Part of a small language model's weights.
Size: 16 layers, vocabulary 2048.
Architecture: LayerNorm before each block, learned positions, biases, tied embeddings.
Training: 568M tokens, 4336 steps.
MLP neurons of a small language model. Each row is named by its layer, matrix (down: output weights) and neuron, and shows model dimensions 0-159. Each number is 128 + 32 x the weight over its row's rms, rounded and kept within 0 to 255. Numbers have three digits each.
A block is one neuron, or neurons of one layer that tend to fire together. After each block is what it responds to, as a language model described it from the Wikipedia text at the highest values.

L10.down171:101093077164085135183141113096125095118090126153112098149114090141127093118112083090113135194151173127160143093144136140109192106136124105124095167156083132138141133141168179094144118078132067052125076143106102124136079129138179126105122139136118188119125150123074102119123145069148100132103138128091169141122137122143134135120164087126172050190129163117102151093164177118113162091196139107130130066101161071101105101097104114151172119119101191125126111137094130097143129158116114
L10.down609:099118077162096152200123135108140085100102141135103088143094113097161098124108084089084156165155172172122130114199093127096172072132077127105058149180082119151161123161163167095155141138144085064131118145137093156119094146149149114147137142143117153135145190100079058109125168074148085132111133097113191143080113100134158181093163106163142101131169137145128143074146158127083212096128148119134121088124167100127128075103093102135153110103142163135115158115105100159137140165112127
L10.down815:111093111120052171144127123070149051161183146104139112129086019121120161164132121095031168123109077136129136111157132128148104100150081136113089143117084191081160075146150090117175091098139147090160187134164094159132160123130128108123082134126138149134165148143149127081137080095153130099127115148098140128140142134151146142097154149107118083096132151136100188127143099121132196164145104088148168115099170176108115128074122106120131174157127195153103138129081151135140126183154151
L10.down1211:121117126139141123157120106106152089151133126113091074159157111124175097069178102161107158106178146125115108065159129125126093112099072117124090100120098144186132175099111134120145102124156115053047119151123103112114119185253166118134126152089126123109135151188159110107140118121097101148148108138071163121172146109123100173120148154164157120164125110129127175072140164124150121133143113066092082118135094102081121104081132129118197133193131140137180123104110162172130098106101110
Description: The first token after a sentence's subject (often a surname or pronoun in biographies), usually the opening piece of the main verb, e.g. re|tired, su|ggested, also.

L11.down183:098142134083122164153101130093186154060114113086073114149130116124132139154146131108121145044198145163104143123076113146115134165128107104070109108153137080120156159110081143137166122188202124113187112141155143127146126095115116161093142105134131094063125129095126156162119121119171122185191084026136148082082155159127115093103157131121156156188123114093116110139133132100164120123068125162175111173122050103135139073156145163096138223080133052145149133109111138134111114106111104
L11.down236:200123160107111129097131144132078137144172201084149147080132135110161100083118121129099118190090124087146130111153119109162153148090155183112099127110122104134170175121094095154117102111128117106098129156091131175143082158152127142158058085180125148162138125135037135119107090147143112163135128087169162161170102157143090153158129098174098166179166192151125117120172158154113196139068134200160111105151180112137107099125110173133118141166069133113168162212056138101090116086105195
L11.down305:128113175138173113075135141153085122090146103135139100144129129116150146084134118153150087093125157132095143102124140125120131152100165074105116094109136097118141064146142120175149067223087166089135102151135096121086130205100168221114123126084176117050138108135162212127191131140145135081126133105132132097099117107165109034150161150083141115108142143091137153156117099197128090155149211120130123099155106129167134150119121129146094143109078119122066133187145161101151048109174160
L11.down318:119156108108049083134145147139086117106116135047153121140181132161122176119085100162147090159127092144135142189167156166118079120102185080111127114147118150135096136113095170147111122080139143101119140132097114113120112103113163107187100118092126152150078157114159168124130079127109115182176105081117152152128068129106114184215112158082122139142151187109078115118144038130156044151168139089155120141088121144072154076094133098112142113113174123147139116138159062122160143197160151
L11.down425:111106117108116117142108126148137098112183134126133111160186056146109132087118133169116142164154133168124108156104073158163128182147118179152117145170148071102148134143083097086137131105115122069106076117094112144126073163160151137077169138090098131126103154131085086099084098123164107119101136113084119155135098173199186102129124111109120157111200178123128111102097183154101116062143144117163120095145164087097076108068125113147143119212101195168147097154113119090138163095161171
L11.down498:072154137175137118130095067129152095095167088154144112125153087145150141145100107160117105109106158118101133137117157100101127136139129104068121123033115135088181145134117113140181083215131147124172133131145161149161082085055192130094110150120168120133125103155134118109119125091166132096139102153193149122088207093112174098114121148134141136118062173107070152154103129093054137147139126112145130145112128119120144101093047198131149177099110150139096163155105083154117133198170084
L11.down550:134150131161141128144126156104204112097147117120112140133134116151112108127064172095061130077092166161150123115152086123115156125234121094155091127196133156108122148091108138164161149188166092074172175141141180166118156159114133130154196121130150100123153123097105138135172145163128130123150152173105141132106145121079092101060166104123133104086134147085090190099158119103123136149147093085142079101117149151084125110178138090151058118108128164135104089121117095186125171129151106
L11.down556:093152115157084101124094193151106113119098106167094140220167121118078142182101112139110174134145104094118158122114138140153199139076124082129190171140099036170177134172115146124115133098110163105139124148141115159117100130163120202114145139134092173084145164144077143157193075135117098085137129066153153133140151084116138100156167124122148114154134168153088154163130140158123166064130103089095133101076116136115062095108173088145086163100121158127130133118126101093107111184068174
L11.down599:074182102105102110143122082100121051091122064085149082129095134137110199109098157129138096152109087134064110170152069127138167109160165152137144143134138117178132146169124134101121104127120117099192115110134138127074107109155085135146102150135133138120105203117152124119134150102063176091145168131107121151165096157181086141142124076108014144088193143083118132115133092178133102091156127085154146101107109147166076088068083119120151127105126180143144105109129156129117148106199120
L11.down650:163156117109181171105136156145071153154118146180122220146112129159114177137158097175082141168175091162115147144145107097138137120202111111140104150080111103176182130170120112102188107125119153092200094144140097155154072096176140143099143071124125097095067143167147080133108152134178090106109086150116127136119209146141146071132116135217110063156129107048137102144119115069134122106118115142076104189104089104199105097153159136139144116153112110123172151098115158179128145088125139
L11.down868:168117222163144201137134071115121104118132167100095096109181152112138118126136131119071217119115080079114161149153124042154152136116164083158080114138162154144162142122040113120105181118095120132112159129127138048170114127134106118157134151134151122142097121141139113120095083073147148131139167096151103145111145142124119155178069107125126091137142141188148099105133129136112125114094194121146027118152158090148094126126101197145167116067152112152143130081087130155129122108171157
L11.down986:085156090145155136133075134164179094155139180111105072148110172134135069140111085099155102151177111169153119133095155105133087140099134096093169173184090112164068132115123151084079186145126134037107136163200096147163129187132120144164093141142106160156131105084112094124118168096103062068159106085166231119120121076167115179102123092128116148069178122115141101169110117199149143082136152124131129118168175075123118108068187145196159085098150123118158103095136146158070094181136122
L11.down1024:087161122102125116132148139143195155117173168127105156153083125125138167082122122170110134095163084179081162099145088157092119164107091081109141149124120133141139114151102077171173118128090109111182052093150151126114155136180109098113200219068084119136061133115133076081125149090157148131191118154162146113128155118122131059089209163140137151124164094177088117154172122114147094098227060133141081117143146097110086133157120172100162014144112153164120082114085164152081153144128111
L11.down1077:126146119160107086104153097099120119164098133079160140104104126125204182182126160119104162105084138201080161156146114109140151157102154109145118196129159136095090189132109049089141101154157122133096186135112118135145102089113137126107157149130103130077135127157098079123154134138133113170122132121103152076131150143141161109085162140093118075178154078178111098129156132099042157110188126116116204149059082174058132155080189154169128087130156124125148125124126137121101151091094187
L11.down1098:138196087130104110143097151156129135131138106114141197137148169105156144153098109237088106159067153125154117107134088133095117100077123163110143108144130107156121107154104098142131109097140206134140129079114092133081169112133143113080147165095139128107074184101119189154051146159177168112166111096209165093166108135127106089124188116160119143140099072110145152216078085118112055103136112186136164091117130121108101157160109156166130145155127134117121117146128076189120142104111125
L11.down1227:129128129189104091152119112117147103089134124134173176132149087158186123101101159141144179131138114168156172106094139118152110099161092119109108108177112086148171112107193070090161201109153165076114136062150128143131116089139136135141180077123105104145143150079190114122140121150154153107089136135132195155094134131130127169134177153175110156198134130099125157126109155161039098114156123095154167132155059087062120103108160149094095159116152132106082183086103122199116151096091113
Description: Fires on the main verb of a clause right after its subject, often a fragment or inflectional ending, as in m-ight, realise-s, work-ed, do-es not.

L3.down80:114156123089137145122142141122071175103147167107086120092150113131119157164132189155056114133143103147114133111056125082158109127113167117133067091120171118129169145099093095150131110133215155152138140124103066124073069108083153142132187125059128123155109171166114089134170110049164112184151119124113174110149166171143077098082159154113194157088156135066130147162119135149153122126123122125129150138169080174095128070109120158092093091154151160108132169189138100118132162075117136
Description: Verbs and words marking when something starts, continues, ends or returns in biographical and historical narrative, such as began, continued, remained, before and back; also month names after "Born:".

L10.down267:146126137089108140111173148134106147095110154123085147174153158175121122069097067142117122101151175129145163157085076119141140120065107117104098169082059148137132068152129133079122116113166164146154162116091093119124042132148173124152188120113106122113083102148152191130133105144080094096197127131165161132087155141157112147114135132114135141207171149081132107073160130151109130051085145139136168165192120106109122107145123102102149156138161118139155190118146097161108136099097123
L10.down456:128159103135170118173080168076143168122153085154100142142141089109117181097086123161064135114102096071104108127164142154104147102146137066177159080128092095136149174193023122102112121100100127143108135146162140068101157159113137163142151132108128115173148197103164177131150168175102161124156152140139134153171121185142127101102116198096160091138105164059105058123146139233085112107169134092158116127098134087132082115069149165154156109094089173115139115135162144114118145165163121
L10.down835:131065053073159134160170138132129166165175193124152144104136165135104117170096121100173123164160156151128107141136123148113140143164102123127143115114143095134103120119079118131121121059168158162180146183146089141152115122183046149154108177131171156102105121096101120130148086162124133126166144112091109142091097139149201096141096111079155154204110078117149093104091149159129066144126094120101208141116149144115126171169152125156100113169107133118113145072115147103191135115151160
L10.down1124:139108146101118119116103115090161141175227149135101095199148183101060151144120133180185086065156147203129132148104145097081097144082100119134102099171099078129146121128089151171146071114139131130165115162134140137126097139149060222198129165080072156104155120132153167134095133112069125129126142133137147090173078152125100141108111144115115153189162144072123123112146106167102154090168105108126132138095137140158116142106169189094104100163135139139164102120099137093136153105087148
Description: Prepositions from, by, to, for that open a complement after a verb, participle or noun, as in criticism from, established by, known for.

L11.down235:151113085125182128146161135102099121135194103151112158141138131096071176076115109124096157149116123124077145107189141108140162137158118142130083083136111102145131106110095099090135156131140089124097164106117135101073072107080102166130181141104173191150253143122065175148152189137138070095117178178123097113119147093140091132084089146088133134101114107065114080154090163172141103075092097150141143120161097195122140137148158145153098133111095107112113149204142094163171109152074140
L11.down291:159137137097110083185142135146106069125133146170139116140078132129129156143156098167080077120169137151124104179196198146119103172161122094128099156131105190124151095216142113116151123112111138117170078139094149157093152127195102119097146164096127140146139105029108111141146148134096178113150058149130128121133135119128146066126108135153142147125145148122137126133135145172114110142142081061102128129116111114147097092122141153118055110175094150125104103145085110121082101097105083
L11.down366:170123199115161138040149109095121134091092138151120132086118156139114134169048081166134128184105098127199092151122125117118130072121106138175092174093109099119165066139089145135115157125139200149095184089149139164093171094123145119120059176196121131149119173135207054128132122127127144146163161170098071182110106089099158126113083116167117121158150172123141163113150165151076125140149132174067140079121149150100156136127136125098139164164132139123132143114171129104147122113152134
L11.down419:101140163154124139152087132140139123162116164186130132139102114139079099110154188152068128131144125153156151146109136142140146092165179137141099121134155085098100110109094108023107086163121111169136121186155130166114180150155116166152142136109140125141109119128122148077110104175093152121106204110156128060164148056168150130114158111202070107101118148098153155183122108121148144058147127120107164129112164110063168169090200104084138106086097123116129128082149099173170124130087166
L11.down576:097145101131129177064075107091096170128111160163126105145076157126128135158135101106173115136114114180197095131190139099129140106136103163133119142132107147148094102187153200101153155135112080173159109127124166160096141141065150098067173136094169159173069158080157133125138041107170204137112137149159148106141068146094126080065213115106150049112146129118138139164116128130110153137163117098151138104100093134156099145190164134123073115092169150093088127134131152136128167066102159
L11.down578:090082118108130116081150085041073125150114130179078155182109136117127146075072153078131188103084101180169091083189145094080170120140130144104116104187178129126122135137139156122105048120153124163114096181136155110108112164131132128146124108137133131150061085162091049095107113143076131178142194145110151126130117154076139088122107181153209102144159098154151131144154096113119120180106101125083159120147099134115095124156204154106142144158138106115179109146130123179149143145110070
L11.down654:145120086126169152182166106119119072123146111061113146112117111227104135167153139102137151106157161154130141056162122126183131117182117182074102156094114095078173116120153127173120124110133159064095128205115126091092103145153078165083092100140148079084102116106072140134096127121135096185125163105133091120079153090141145084124146116127148139080155093180152162134128151193159113130164150133073153119169101085145085116130128106157126169147084028121100128194165183128119100197202142
L11.down681:160080132144136112082141107130073124111154131175130123139165128093169096186167095107107147111135104097105118142093131113128123106143151157145107132154139131153133132150176063155170140091091141113077110137125159129109129183096128132145180139157131133148126083110147072154163155178123146103177110160094124158092111118107085089105130152085125122166146078134124114114100081111131106131183106105124051099087131150137120101098126114034098112095131128113152083112110161114086128118179159
L11.down763:163111133150143068141105164145075172163043132094138111129120173057137129107094073139106116132095134091118154165139137136081120171145118087178183112175109059108169186137072144082160104101118101204119080170181150155112161145175065131116174115073129110155110115144175123116088146137136126150131145134155119182115154118147094168118126163124143129103097214117121133149141171152117104134119123127119105137118128140198151162145154100097113143179148073108140138067060085160123157091089125
L11.down853:191166140132168139001174089097142180130075137116090104106138146134153155142159128155162130105131161111219153090126118179082149123147071101124139122135078117120164110086183097136122120143129152110137160133152154140158078132057112132173120138125118171149137094101127138125143160165119153093152122110208144120183123106112097181160160116121120145180157127126155163172125059174093153172179154130115075196145138129090151114170168123152104155099168082106099162129082177122115109111131113
L11.down926:142060109118151189105104076098154084137149129115084159102135156200125158160085098119146192103158079099126100094103135061144124153129151138161194167139146106086170081079163120130136108182111161166090145189135134201067128179126092118152147150134160174189131099094130117138077109154154089147145123156135113169160131092128167067147123156193150121152091126161153122123169132168115093120188129134087193159156171094080142102071163081112151199100116128133173082132156144147088096144080124
L11.down1111:157100138119104152097157129124115108122116164153107097130121169097130136166083138126114160103116106122233184095126099159107136146110116129165085126134120105193097105153098061076130116135204134084161119064173168180145109147144127134145095136115167152161075111127134090077165129082137109155173087143126098114101136102082095068100107070112183190124112185103156183137073098139095044144142166079106103146114162115102144117121184141181130143138104054140118168154142120124203100136114062
L11.down1157:167177101129149139159120127069092147113086098206102155165106102115094182145091073126074105114171140139108178117158091070169128095183139113093157122154093133109087100105117112133103158122096186141147157132142054098139145124128133135108116050061098144149136119115119089150133160129127121160152142141173124123172147111140118162111145155124139108145114072114124127115155126191150131113088102139117114143141193172076151141195126122075137116119149092123087199119115190108144076135089137
L11.down1198:124098161116118118071142090169095162080100131129152145146156104134111155101141107165104145109068188151149118150140125160117161149167142161134099166133189111192166102137152140113113125104141155156107091119112113118168063119057102162139160064152123165088091167130056110162145093166121129166101124136134129170172119158155128136141171130161103135128153064099107125150175191151167109134109110084096135149084129093098120145105165094128136150161085134158168083151117133137114168199116147
L11.down1202:125132122092169123151128096152122184163144066147079117112065185152166137132110117109142136147170167188101223123138141109123122096166171111110123144152105130085168155093126131150154094188112055112169122136156079153132142150171119165138160114118146073101133011096115116101158124083190140122052153184114096141099138154205146090143100135152085073118098104125140154151088069122134101088150125129103109179158179107151109130154134102178196139147108194125127126163109150149145074130110162
L11.down1279:138148139111094161102173108136084111120074138142131141209068140115164144091141146130137117145172114124166063120160135123078133124135179189145081165110075153187166145110143156102089049116095156148127099146172109158115107125100122082149155097106128118126143098157202135195077133179107126136136184109163115129149093178177106146128115125110071147138160140074179129110073044154115186110135142129150103097133095102124136143142102159116151116111120183105112079147122167094081103130131121
Description: Mainly "to" introducing an infinitive after want, decide, fail, hope, be able, or try, plus some would, will, not, and occasional directional "to".